python train.py --num_hidden_layers=11 --hidden_size=384 --num_attention_heads=2 --num_key_value_heads=2 --head_dim=128 --intermediate_size=1536 --vocab_size=2048 --hidden_act="geglu" --norm="rmsnorm" --norm_place="pre" --norm_eps=1e-06 --positions="rope" --rope_theta=500000.0 --rope_fraction=0.5 --qk_norm=false --attn_scale=0.0884 --bias="none" --tie_word_embeddings=false --parallel_block=false --init="trunc" --init_std_qkv=0.0201 --init_std_o=0.0 --init_std_up=0.0201 --init_std_down=0.0 --optimizer="muon_variant" --learning_rate=0.0115 --lr_mult_qkv=0.7 --lr_mult_o=3.0 --beta1=0.9 --lr_head=0.00551 --max_grad_norm=0.5 --warmup_steps=200 --schedule="wsd" --decay_fraction=1.0 --decay_shape="linear" --final_lr_fraction=0.02 --batch_tokens=65536 --max_seq_len=512 --doc_mask=true --train_tokens=848200000 --max_steps=12943 --dataset="wikipedia_en"
MLP neurons of a small language model. Each row is named by its layer, matrix (gate and up: input weights) and neuron, and shows model dimensions 64-159. Each number is 500 + 25 x the weight over its row's rms, rounded and kept within 0 to 999. Numbers have three digits each. A neuron's up and down rows have the sign that makes its largest values positive.
Before each neuron's rows, "fires after" lists the tokens most often just before its 100 highest values on Wikipedia text that the model never trained on; "fires on" lists the tokens most often at its 100 highest values on Wikipedia text that the model never trained on.

fires after: " 4", " 3", " 5", " 7", "o", " 6"
fires on: "3", "1", "8", "4", "7"
L2.gate882:493477499494526503549441505509508511510508478515498456511506472528531488516515461483513526479506508499435468501442492492469503504498480479519497552508510494507562461512496530506471500490498494500515511533499501465522517510468450527485523509503532506480511497459474516512523521449470539532
L2.up882:526502507527519503509497537537487494482475496429528510519507503542561478447487549542513515521547492479518511534502475506523526512530549458491509463485524501503509495510490486495501471505488478478512510488491536492479485450490495473524497531493500509489493540491540614491469514482498494462

fires after: " K", " B", " k", "k", "B", " y"
fires on: "en", "o", "enn", "ook", "ack", " /"
L3.gate1029:519492537498571466468493504504536498471459494527509481468498545496550488422473460493538508480501505503524502510479418473502509516507478527511509495484481512494525493502484539457497533538501521519518495543491495519498444446504516495531538513506495523493483542525455534513490529494515514520
L3.up1029:514447493495535553504530488497519519492511559464521547532458523468485508505462470492505460501481488510494532505469498458476563469466486500498491494440498545502516493515505445500481479478532468494497528468491503476480443508476497498452526456518471491512474480501462481501486506507466473537

fires after: "u", " T", " J", " t", " M", " P"
fires on: "z", "a", "er", "ic", "r", "ul"
L3.gate1179:495521479504492513488488477507530490475509471460477463543486496481519500488496519489463466538488499475488438485510538510506526451505476519503544526494475544498474507502467476467525483497529502499529513516484466474493509486528454474543520571509477518497509513500468489504495505545486516487
L3.up1179:472495497472455496524502513468520523501542517542533485463487514459488477480507534464527500489513512500547482516513529508487499513448513520533508460512551500507516506518516487482499515470511552522496506549505468497485488515513517519495502482494510516490518475509501500473558503478508490521

fires after: " W", " M", " K", "M", " t", "K"
fires on: "in", "en", "eth", "i", "ation", "ar"
L3.gate1414:500479477515442502478510517455514525498480484512521545510507495468512498474521465472590536435486533482511463472505535547507499493493500503516500504476493508468488487510497507454482505509499499482469523475471527508549485535516554488501517518480470481496545518523471522516502533474547553514
L3.up1414:492475488501482504468476555477552496531513448509514508543492541506529497511476504502517504509513505508483493465517473545534496474528505463490535523499466514481482472497489520495486530510488475459516460512516501517549504531540495495443496568456489482482517523459484488545533503481534537520

fires after: ".2", ".", ".5", ".7", ".0", ".4"
fires on: "00", "0", "6", "50", "1"
L2.gate880:469533443508466511492492522487465506459510488531516454534529505534524533465487505502533540496464496467493487515495486487527518476496483502542522497499519524497536514524520511512482442499489554511516498535492475510508520488513506517444492467506553488486515491496534499522450480506547481486
L2.up880:525494491487477514511504509483491500510457517479497528466482514491468469490512488487460477476457502560489476518508538481490483518504487485517467481504489511506461493547507527517517534527480508501532513466496493527519474470499486469512492540477475490523496503493505527469511515454476473471

fires after: " M", " m", " n", " R"
fires on: "et", " art", "eth", "ult", "ena", "ill"
L3.gate1293:559500513469508470481513510454505504497526501514501509456486486475496508497509477502530500466511477494501487504526526503543467494522502523529508498449532479442508462468529488517537550493507534524544472450486470454513487499519509506498503497525529489480523485514516486484478516512507488498
L3.up1293:504495488462488502488540528530495524536523509491499542511548502504516494529506486445498464505479475466480496527574460520518505503507563485506506515507553488475533477490473484492553503474493508555540508512494500465520496488538493536444479513535500525483541504509535539485513529466494513516

fires after: ".", " B", "o.", "s."
fires on: "\n", "and", " career", "et"
L5.gate344:500474560499528486521491488469522483462493528500514509485528478536519478497483474512523523511522494510492482560464546525514473476507491465448523534524479496511510507478502478416486496504498491538463460498488467498504506525524515496543512458543451537532448441502507445504516495518526477522
L5.up344:487476497527493507470524552495502486454480511470583471491464452480517507473499489507543501503516519523481505523535512499541496532502505485513476496538511500506488485528471471495452457454520539510519471497501467535472501491502514544495511521462471525547491526505485515505488455527483495493

fires after: "-", "\n", "–"
fires on: "O", "A", "E", "H", "P", "R"
L2.gate122:519476476503501461517459497442461471486459496483462512507527485486536491448506481477536526470468509520515494518477485470521501494505512473470501474539457466491570523517529486502497444498532539499516467489481481519534526492496516489468519520534536520480486474529544496436485529530511489442
L2.up122:475501449525538471497515496473523512485524503498465516502462493488519463508483518500537484489496474499504506466441482526522452500488496502512503519488523541442533477505500518501513489442511550506501498476502524493476557471496510453497505454521521496515501510523539533494544474509486510507

fires after: " T", "W", "w", " W", "F"
fires on: "on", "h", "o", "or", "od", "for"
L2.gate547:489489480488503497512471489479485520490515465509477473475527492543491510477450469493494512474516475508510482475532539518515531497493505484489526510521506485457542459497487507562525545509481499508477510494522497499480512508527492492479528527490431475482519537518525535486524493467486470546
L2.up547:466505529457478527515483478526504533503443509490501486501478461462502483506486485515515534490514514521520487500491534479487511506519522499498470493507510488469464469475494509496530525550535527512550466507519512482490505469526479503513540487494469473510522492521536489490498492472522490493

fires after: " K", " ", "P", " s", " ind", " A"
fires on: "resent", "ar", "an", "urr", "h", "ic"
L3.gate1376:531482537468462535514505494433506502508465476528483520490455491504482524498492536514476473513495497479528534512468473494485496510496503503534548514488505458491486514521452510519513491538506517489530492482497466521514498504499489470478540498514522521437575551529475501540506484456546475486
L3.up1376:553512474460487474528475471498481548466499537515456510523539503453477476517559501510539525478491505551497458470493465514480436506495540520496515496498489486499504542528487505505520547462530509517488534553516494530513519501477455542522459473491481511502510519500506532518493493491501489519

fires after: " f", " l", " fl", " L", " the", " w"
fires on: "ight", "her", "ather", "ate", "ood"
L3.gate675:516449488491525493436515522547490475490488528511459496520501484501492522488521515497528459518505520499484522504482471509484519514474512516509518528481519523522474538452487509496511481489453533544519520532479478527475526556545526488512496509522490511474526520519502507491461527493525538499
L3.up675:520498503508488455520525504491500469474529508507500456561551530488500459528468466507493514482483481501491460504508507497520472486517475554500489527557485559482531478535522484541535504447533500504513524525505529494490520530509542513496537527493513496514498510459499438529533556477499513504

fires after: " C", "c", " c", " rec", "ec"
fires on: "am", "ast", "ens", "ong", "ol"
L5.gate1250:518494478514507533501500463484541474504505491530492490497515445469478480463526527467502491536522466490496490549511497493462509489502499425510481517510520488554510474477457512489485509504526527499518513513537519516486476478457484519495508409487534496480474503499501488492470481482477486514
L5.up1250:559513475512514515511471431491562436576477501488491537508491507511512474495504523482526491511504489501440461513502514501501474508491535531511502510536495481480521497450478510481480521522509509504492478471456546467538567479491486469502515501504507520507488505492515467477513466476467470524

fires after: "\n", " (", "-", " \"", "/"
fires on: "I", "U", "a", " U", "O"
L2.gate1474:519483514522535497490488522519499490482496502492468515489471475537530487508502529517504498478476495506479488508499503486518448477507520529480499498477531501448549513474499464516491510457517514497546482467490489513508521503503487472488534450477503522521563520532482529473507476476500522498
L2.up1474:532467493546522510493484533476516515519469498480482474547466544455500496499451517521515494475488497516480523483510519489508506487501457485527483519467480527485455463483473496483485464467514522483498490515514486489480514506513531468484483524460498422518488488529490476473505477487472488494

fires after: " l", " ord", " p", " r", "ow", "P"
fires on: "ar", "er", "ather", "air", "itt"
L3.gate616:493516491524461512509523459528475486467489520495455472539490501454518515469448500480462479475478515517464499459458525561479500536526489501510508485525513502538505503511501505501513522470522481528519480480515521483481505530491540511504503540515475466484535486489502521532568526516539521472
L3.up616:486532485478486491514490496483492484484498504470521487546503536472470487434477488495481500496516525507493458483545521519497547487541456497499494499509533466465525500491478471472554513502476520454485521462493473486500462506488537480510483517517505487517519468478541477508531509471490502531

fires after: "\n", "s", "mp", "il", " Gold", " "
fires on: " |", "-", "ic", "ing", "|", "en"
L7.gate664:486514502494510553512531502513502483472521488547499481508513488487504489505538473499510542477508534485471503475516532463502484514498528507487492529475479478479498484506554512486506519517508517535440559461485438466477480472532467513479489512531499477495505509549504442474487499526440501486
L7.up664:514451467508472538527502520516532490486500513490509519519519490492485520503496460533525409460513548449495513497553503494486501446525463490474487523520518509501505491521478497499484548477460484482503471485487472496512477501467484463509479541451463458429469504492552497459502463493521499534

fires after: "\n", " p", " ch"
fires on: "\n", "ap", "ron"
L3.gate526:486506518507498541482452485488457537520498547561498524522510492524528491530552450522511485507486486482499477469523513460537458510494471504492489517496479507549514440462494499492511504485464515505500503493520501494528493505522479489469540530494534503525434468531486477477498528519505462506
L3.up526:513484480509504485500481517516509542497507477533492504481499474480467509474516509505537514557540505512509491474522493488517523529498546489528510506478559480553472556457577515539473468498485483453495487479457465489458521487518510510473471427503493491530536527471497493528505466450489473510

fires after: "\n", " \"", "===", " (", "-", " '"
fires on: "W", "N", "Y", "I", "y", "O"
L3.gate206:507484508505529477488500526530500476481521514490519494505488423474540477498460533449523501503482474486489513481529501496541465504515530522489503521489557529492522492500506507532484486481527539529479488516492453491526513529464490482510455489500533456489489495491476456504547482498456511493
L3.up206:459484500527492527530510513454499472500434502483548440501540553527518490513519475450475514531537524468433501512446472507551499477512500460474476517486513476477482479446514494523467473475529514510478506459462527510521538529517475536535514474475523479531502501493506445472463504494519498492

fires after: " D", " T", "F", " F", " f", "T"
fires on: "o", "ut", "e", "ran", "or", "ist"
L2.gate107:507494487439522508513510454469502498493480523525495480497479532490536505465481502507498509460489478501502448494491506518483520488485521497525525522487514464488527474485516557520510509550533529550532552523477524511471489499531493513508502517533482500495490520496501467475493503452499515463
L2.up107:500498510495490509533491501535491505517450503510521486510483555483484522464519538512479526478503506522467497564509531515483555452513516505520505489494511503483558483542516551503502543507526486496521523523507532536496545529522484500517455517493492492483489485466523528529485509506504498486

fires after: " c", " C", " us", "C", " rec", " serv"
fires on: "ing", "ir", "as", "urr", "ry"
L3.gate234:477548518525500503523488494469493478475455513514512531505530488528496493505437506505516523519482502491439509466508470498526490476528532499498487489504489530499502485472525522496481465496410488477498499509502503489519513491585493525480510475496485509481481487504450516490526543482479504508
L3.up234:536501500538486520495491474475449514529482529474504518522474509486525497512529473468516481477491496487489512518518554470446491508486507486526497488501469524534500486512486507512505472548525466469547531515524464543544531572476511495552519511497526509490547497485474486434465498512442498496

fires after: " s", " S", "s", " re", "m"
fires on: "ad", "af", "on", "ub", "ar"
L2.gate1140:509491501453515456476482492515454485453514522473497476512492528491486531514500505506494518489503476513467544468518513512521518523477444520469490504485509476472506537508515503487528535517503514536530508514471486503458486471507502499476479449487546490500491493468516514479524505518508499529
L2.up1140:459467508518525479482488499471512539499493442518479518546496467471512477530501505476492466514463516488483513451485495514514497525531493568471481507463548467468499519491497484528485489501492533496478458454483512506469499449463512517527541483470499520446506524509470484509495468540510526489

fires after: " G", " c", " M", " C", " K", " am"
fires on: "ab", "b", "el", "om", "v"
L3.gate92:501454451506488505527513478498498482492532490539550491505531494478539547481471520513495497495485477489520533516483531512522519493460526520537544460474516509502455487483475471470514509486488489506506505490540470489460527476509483482470495475457488510467465477527473507444530495485481513488
L3.up92:522516503491503453520520489511502482556550478496441472502549475479504486491462464509497520476463481522516526540495496479518466507503523503459541521478528478516489474483494459523476539491546520520466477510468519483534504535507507478498492468443518471501456518538489515489497474492506520504

fires after: "\n", "″", "===", "==", " —", "ind"
fires on: "F", "A", "E", "The", "P", "In"
L5.gate1082:484492449519514540499471499494489509504520529528462492494532489493521477532509524452523498490512520496495499498489485524531504501485494465499503504502509521500520505508473496527445469484524478515517504487545533496474510483476469483517515494529467512515498507506493498495517467497481523503
L5.up1082:537512502480516526516482490467493534485492528516495441528519504516514466539549479437492524469512513482479530519492453546500510483510470496510503487541528516467530499434483522503510512495493517507504501480515499484529508440525503469510530499509501478512501522498519457536534483545477527506

fires after: "19", "–19", "–2", "–", "2", " c"
fires on: "9", "00", "7", "ast", "8", "6"
L3.gate806:529522490492460517468490498449477480479472516481499494440524522422490504495487502510517459512486486484506522497499497505508480469517450536488488482506520540511509493499513513533477493486485471498523449492481469496507463490531471456477474453493525462484474548525524436506502508481529524523
L3.up806:511507496512519511512469533521462504532511464514496485521497516481450522487512486512474503470528488516483494484503475522486541499487527490483471479496462488505515494460480530472499477466491488512510512507490518452514510464486430512464504518498517465457477470509600478538520451469524525478

fires after: " K", " M", " B", "r", "k"
fires on: "v", "n", "ry", "ased", "m", "pl"
L3.gate638:488520501501479509482483482462494516526513490488510515465501502504505481499504495518537528497496497470588517534538483475480486457488517495488520516472513511511503481501490467480467484502459513536500489465551515494493469485485503524468467536518481497489459475488484489504484517507511495472
L3.up638:509518492521488486495524541516496506556542511478515495480442518487519509493474501526513498524472522513484500460511501526540510477530544500519500478469531486484499482490515509518476507544510500476517520544504529500494510516498504520485467491523547498472530497478471512509494524532503481510

fires after: " the", " Is", "f", " 100"
fires on: " United", " first", ".", "ra", " le"
L5.gate521:494498541505433465533518476468480516496473515511516491488455485517507506542508493525503521513502495492456466505518503491543531491500496457462484493476511466487497462542455509516519494498473491480484521495488499519519474483496497501492495494482513491487484544531472465507501511496515496506
L5.up521:536559524486538498499540501541465509538509512491483515506524501502503488513517461479502529538509474547474493523529495491483520526452515516498509493494466494504499544490499481533466529496516522476499478510476499499508537493509464488478504476492517561503487478482506481517454502518467511545

fires after: " b", " B", " Ch", " re", "i", "b"
fires on: "ina", "ank", "ference", "ad", "i", "enc"
L2.gate756:546495541471517520534511456476560510563476519495553490524492521505530476517445517481518499522464498487520474532504481449500488496506463552534496512535557491478485491473485539510506493454505513462456478447495475457557499515482541522506505547510501510525497506494496505463503471491493480523
L2.up756:523494515474551483512499527542503495523537482492507509478495510507482483493480498444526535519506530506527508497514518519529521509456497486477465495493462516517452534495478477509456498481536503464477504482472488494521479510496489482490551514524498493517509505488516505492483445552500448539

fires after: " s", "ch", " e", "urr", "c", " ="
fires on: "it", "ed", "ound", "\n", "est", "ann"
L2.gate1080:458472501477498455506504529521515507484469486502458486485497488524497513481523475506497496515492487498496521534478494511511481550488522511464502504506548468464482491505510456484487523522512482505530547522462569516488500529519475490447532500516508508533491524519505507486480512453535527549
L2.up1080:479466506502521497515547484476500536479468443506486496476504484524509499486505473504477495472497501498514478499518467511516475494497512498512423473492510509498524488493503491500503492546479532506469501499481520491522552472490479517487524448548501527480477501485499500522466517541507500547

fires after: "\n", " \"", " n", " ex", " "
fires on: "N", "L", "am", " from", " |", "|"
L5.gate159:487535485484487533528532508533504458538513497505525498526545571475476508504475478496497512475484476544514515538497489468533528445516506517524471535480489520502520490480488522525486504506532522501546455486502479502433505568451510492508508495528492505515525479487486463531517489502465515544
L5.up159:503505486503546518507485453512487517512527486445468518543495535513495501535488450527511517489544496465472510496474495484513490451527532489512529530509453503499492509465554499484543473487509530556469533479505492499513489539528490481522507467526516498481550530472543475447469517528523496518

fires after: " Ad", " Ch", "enc", " do", " resp"
fires on: "es", "vent", "ina", " kill", "ers"
L2.gate1226:510536468547460542507527530504527505514492529517548473480524577507501498518495489510493509428497545490489480510476462486519487494524515486543497484460512512491493476494513469485457532487537457499490497466478524469485553450476556489487492515509499511535510532477510462484497493474516476518
L2.up1226:516461495516467469467521474501480501456521515513495494505448517507500453442476524470479495534528528486533510522509490485476499487538489469534503511536508487467552523507486518467476501439513459470509514509459503551554473457520514525518478502531485517472522474493509504473469495463520535498

fires after: " is", "\n", ",", " was", "),"
fires on: " a", "\n", " an"
L7.gate1219:494477528478466502492514506499525479502479484511479514509522484522487563522511494491453496517517524504444515471489491482504483529446502517508515499475453537482537501498457489480486514547502506477511513505553514500488473518544501451436470491480493510489489458481502500477457506472518509514
L7.up1219:530480536488524544515516458517549488496492450492507516511458535505494530551517521504505483459516500476522496488495509488473508497515525499489495525475457510509499516508535485480497524489478516476538510517515465499530475467521456467462521519478536534489524500557494497529447506519499496468

fires after: " (", " ", "-", "ed"
fires on: "Z", "r", "z", "ic", "0"
L2.gate435:503472468476545515527497514479507478461495501510520470505512512517491490493498482497516489511508465506517461462501496457505508461491466486495497476486507492490468506499509478503488498469540524515502463510537490459501509540494506519493501492534508483499497533500490524458520503529511537524
L2.up435:500482498482533485517467518459516499466555483536512494508492474462485454490533513514526540509528471489529501519509514452476475445482450507517503518516497496447481512500537489525451488478506500517521507489465482507476505476517465517523505540540465528516522486495488535467501500527490509504

fires after: "\n", "-", "'", " (", " \"", "=="
fires on: "I", "A", "H", "W", "P"
L3.gate544:502493471551497490500524525481495500495511486473468530486470440500542506530505487486494483447443474487502509529472508485492503493511511498505494475519541485491527516492498521521493490499498497505537524514523510477421533539477501533537486520495492508542516502522487468460550527529499513524
L3.up544:525504480450539543481483485526506496506465542492497491523534505539488486512536479487494562506488471470488543555529509510482500525522517487526521499522493504503459522482503526501509448482486490492495484470509514502517530488525439448483501497511484497493463479507500478489492522454512483475

fires after: " K", " k", "k", "K"
fires on: "n", "ey", "enn", "ill", "il", "az"
L3.gate721:501495565529499521504540518497478508503468478502522503507529522523504512500491514483482526512545494499522511568539484467513485474542508545480505509423547512506476545460497462538547521533500510486490553523497460461491500513494508489516542512525488514538498505499506518510476489485502470472
L3.up721:512479516475528503514493476505462505513516493538491546484517531452501483497449502553497484497477462518488466536500485505442487469498478495497510483525518486509510526530499465451486469436474498508518534490514477502509481494493497557494526507527511483487473507490460509533497513547517509539

fires after: " K", " football", "andid", " vill", "K", " profess"
fires on: "ate", "er", "age", "O", "ional", "end"
L3.gate620:492459499478469531485498485560451487508478484518506482439475518521455480455488549499501516525465501516486452486495494531473512470527507517510548477509499494495492492499481486439505520497531446514470544512446509546495481447485487486438472508491509527459517536494505496457508488501531494449
L3.up620:454475506466513469523470512493490518492499496481521538473525516484504492518482466538519529549478477496480477503519483477495457518489517508515459535552511524461477515481495528506479535470546478441491506496555475486500477525483463494538460498504528508466540480495491504498490507496483496422

fires after: "l", " L", " l", " f", " F", " Le"
fires on: "ood", "on", "ic", "'", "ang"
L3.gate237:512500525496528508460539512475527512489482516518497468493518456515486501489521519446484455448510533495468510483504496462527504468532473543486470538470497541483482525492500490515465469501539528502444511500496524537516478525533485489498470534494504457539508476529548491529499496482504503466
L3.up237:491500592468462517513525488481499497454494513427461495498493520475483461475499449531517526516491456483497505475507497461516508487532488526540495527498507503499531506517457513519503470506476503451503521513541465546447505488510525518490520473496518508474469499515546466508497505482491506509

fires after: " m", "M", " M", "at"
fires on: "ar", "/", " Fran", "ult", "ax"
L3.gate1211:512501508492473497483497510478487501517471534526515491484497501479503518539512469533522483462498454500476477496464496475513526503485487504474459498472528532490517496547548493500496510496520502487484535474518571476535505509496571533482487527463500497502493461472500484540505503524524472536
L3.up1211:524493504475525563526497492487475560507506512533517503513523482497524482490542514483548453529475493469476492500502539511494529498472539530483526513508533485541520472533516483463498506505539500500491504498463478491509528524482518499472457509482532508471541488503483496502470486515547541562

fires after: " B", " n", " Al", " d", " t", " b"
fires on: "i", "reat", "od", "et", "ank"
L3.gate1070:512541495501522475518504506479497502526473487489493515540525482533525510480473454503464494494465504500496452477503461497500477480538459493481496535495526478519506525512496481504476518497491521481523471545491514474503539524486533506479527567528508516527486472477439504495524493536479513458
L3.up1070:513514502469502456505511494480542511505509497511511482511527509508521512467496545443484497495477525494528470494512533449513447468479494512500457508546496477524545505500508491442520489508508487494516506484494455479489501520454519515517518492506510474507533498493476463494489487501494474539

fires after: " s", " l", " L", " th"
fires on: "ate", "os", "om", "an", "un", "one"
L3.gate793:532507521463540461490524524511479503468525476512515455485487497483522488505448501485493461428507478542472523497502452472503466516525485487484484488510516496512494521482438522481523451415523491493510533539508451514539485539473505522527501506522463493478536521515496528509538542491509504506
L3.up793:498516510484529461546501512509490511493519449500504473507476495455436534515457500510546534543533443513514500560481493551482503484440507478534514517493513471498531526517452511494506483467531429452498511506485485511503502485488509526476457503546487485512509490490524532526504512462520440520

fires after: "\n", " 5", " 7", " Sw", " 6"
fires on: "-", "9", "1", "ength", "ing", "7"
L2.gate1108:516510485466516473509476494530486521514515471509533494482474476469535479512528474497497526507541521477480422507477484487468471513490495490576508544487454534526509525517506539493479495495500496505489508514530511509486488511506494469469551497495505474470523484468509526460504513477505517498
L2.up1108:495485534529495493523501525499507497495486491486536482507478492524514515481513507513475514482557504468469452488473497458545464527495500500601487543497480511440497477491522533517484461474432563501529511537477488519487487511468464468478497521468462503477525503508471524538457487501476490498

fires after: " S", " Th", "it", "s", " sy", " Sy"
fires on: " sub", "ub", "le", "uc", "n", "af"
L3.gate176:458537539549480526508468471526486498484489490437437511509482452524530497537508476458506474486501494542494529493546487521495531515484458495556485502512525481515532555488524520465472500490494470510502482528490505516503515463511479513483507536503536532534510509455459511512516542474556520514
L3.up176:509470499499533506498444513468525488472558473475538461527494457488490515506471479485490486544500496498492500520495501482504499540496485506475481518457505449490520552489548546493540517494498471514464525524469488507490495498486497474533478485503495510464489541551487496506504503484501500552

fires after: " b", " B", " ob", " p", " P", "ac"
fires on: "ar", "i", "ath", "ank", "ran", "l"
L3.gate1411:480482525471496480529538517499503509508517497498525486512498476489493516482504479515545445499504512498479441510486484531470480530527506495493518492503481502525513489498496561489488479479512502499486517535505486437482531483513526549530491526511576480562485526486510509528493534499501512530
L3.up1411:511453447489482500544499493459510551497477500512501484520521502479479504461509480494486504508471482543512505500475506522457459458505473499510491505493480503490490508494499549503515515499492494495469510523440443527469519509495546524520479510553483490504449474531512447446491512473502465562

fires after: " (19", " 18", " (18", "–19", "19", " '"
fires on: "6", "5", "9", "7", "3", "4"
L2.gate775:544457501507508513466514514517501519541534470492523461503501444487507530561495466533511508524522479477518510518442523473484544498505498493503506497504466510508502484506483544509540478514476482513489477514509496469511499493466471480466473494491555485539470505496472440509504504565475458522
L2.up775:474534526474487502474501559532516463456539475513552484490488496492460547478487520499487482518512453503507523483495484488526522496512536544484489467525485513444509499489489489471502486467485526488471478518544456480501488487444445487508514483512504506484462547492532458499491484478470473479

fires after: ".", ".0", ".1", ".3", ".4"
fires on: "4", "00", "5", "6", "9", "7"
L2.gate19:482487468507479511491501529443470500460535528501505491504505468492510509513487498509451533502497497484502485481509511512507500454469502500514518487506516490481500429505523555512464493497491533512506529476520467507483500485489522502477515483486530466537462515483509534462501490484501512485
L2.up19:518502453510482489481476542487500492474527533498513471490495504505525503507476482490478436501485510514486516502480470509536523499498516488537528512491471521472522499489519492493481468509484514473535510497521477440505513485456454490515483516512524520496512515484518543454512499468477547472

fires after: " K", " S", " Sw", " k", "um", " s"
fires on: "ed", "im", "id", "ong", "ert", "p"
L3.gate791:500503534492495502501482533514542467489507483518489532523482468490484534448521522485522480492490542496498500490519485486490511539488561522560540500482502511481476533495483486522505520520499454471493519503525508463547513537498494478485500443542491469502494476508470493514518480535495468512
L3.up791:516527507500489512544505539579520488461513500512503486505512511460499481483562521527496488497522504506532522517523514495470542487514509500499502502494491485483483494491515438457488480485498488487521537490484513493484452529509493482480455465561528540483479516503481506473509497514479484561

fires after: "\n", " K", "|", "-", " ("
fires on: "\n", "y", " Party", "en", "aged"
L3.gate1527:470499539511498511485525519514472484552489533511494486514461541553489521533516485519535488481514497515489534497541482518531481492525502502491488528482480481432486514484457489504510505494471511467478515497507507508494506497486533508492496519495530496512496535510469492491492535497477469551
L3.up1527:526478528502519540520471484516539468520489480513508538460500503502515459468488513505538541508480476470519521492505477494453522480494539471497510494496526505499504516483509503469499498492467472448493491522472490450462512513498476553512485506491511511501497539552470504517525545505506524478

fires after: "–19", " (19", "19", "–", "\n"
fires on: "9", "8", "4", "6"
L2.gate1070:500459481447549501461497556454501539540481525515483508489527475508513513503502517503519510494528497511543499542479538510473492513559552535490490486472464512490500469474487525496498501520476493499460485512508465540517491505478519488487500470534512476500493515503529486493511511509529477502
L2.up1070:508499454475543508451501552497511539533507479525519518517545469467479501537525484518484449528515505504551485536537506510457498498498554484508487523506482489481516491470484491501465503522490526477487478565512478505533500480468491504463502498514516469483510515518521546480526489478494526519

fires after: " S", " s", " bec", " e", " Se"
fires on: "it", "ause", "ed", "E", "le", "ust"
L3.gate794:503486512490497485526521494491513474507510516525482484481519474516526497471505509529473507502499502507546498516500495474463479511532523476476489522508554514497486474499481496453499468518485501488485483480465509514500532490532525535514537491509506502545468489493551476509521553513512530530
L3.up794:499504510492489535480520448552504506455483443514528479487506490479469557489502487493491505476497473529508507528535497481463494505488503539516456554517508469515506470548496497501496494489494483525501503462477473494475518494547465488500501521499503518498478505496542498487504488503486474486

fires after: " B", " b", " M", " new", " m"
fires on: "re", "ish", "os", "aus", "ly", "p"
L5.gate1104:500530568518497478498459487513480481554512526519500496477507520509489517482510539487525474494483485503485508521533508493518473534490475497474500500523508466476478497514450481506485465494472509543485491487478466549486484473527460513512500523535526549517507502518515501563546500491497535503
L5.up1104:490534481496482483548513506472510486498545501526514462505507534520499521497540511496522568505468481492495540479516555486506483495549478487499549473526509486467518539496516459496523494473477476497534490496571483469476524504523512499525511501506503471517472520560503484460471515471487510484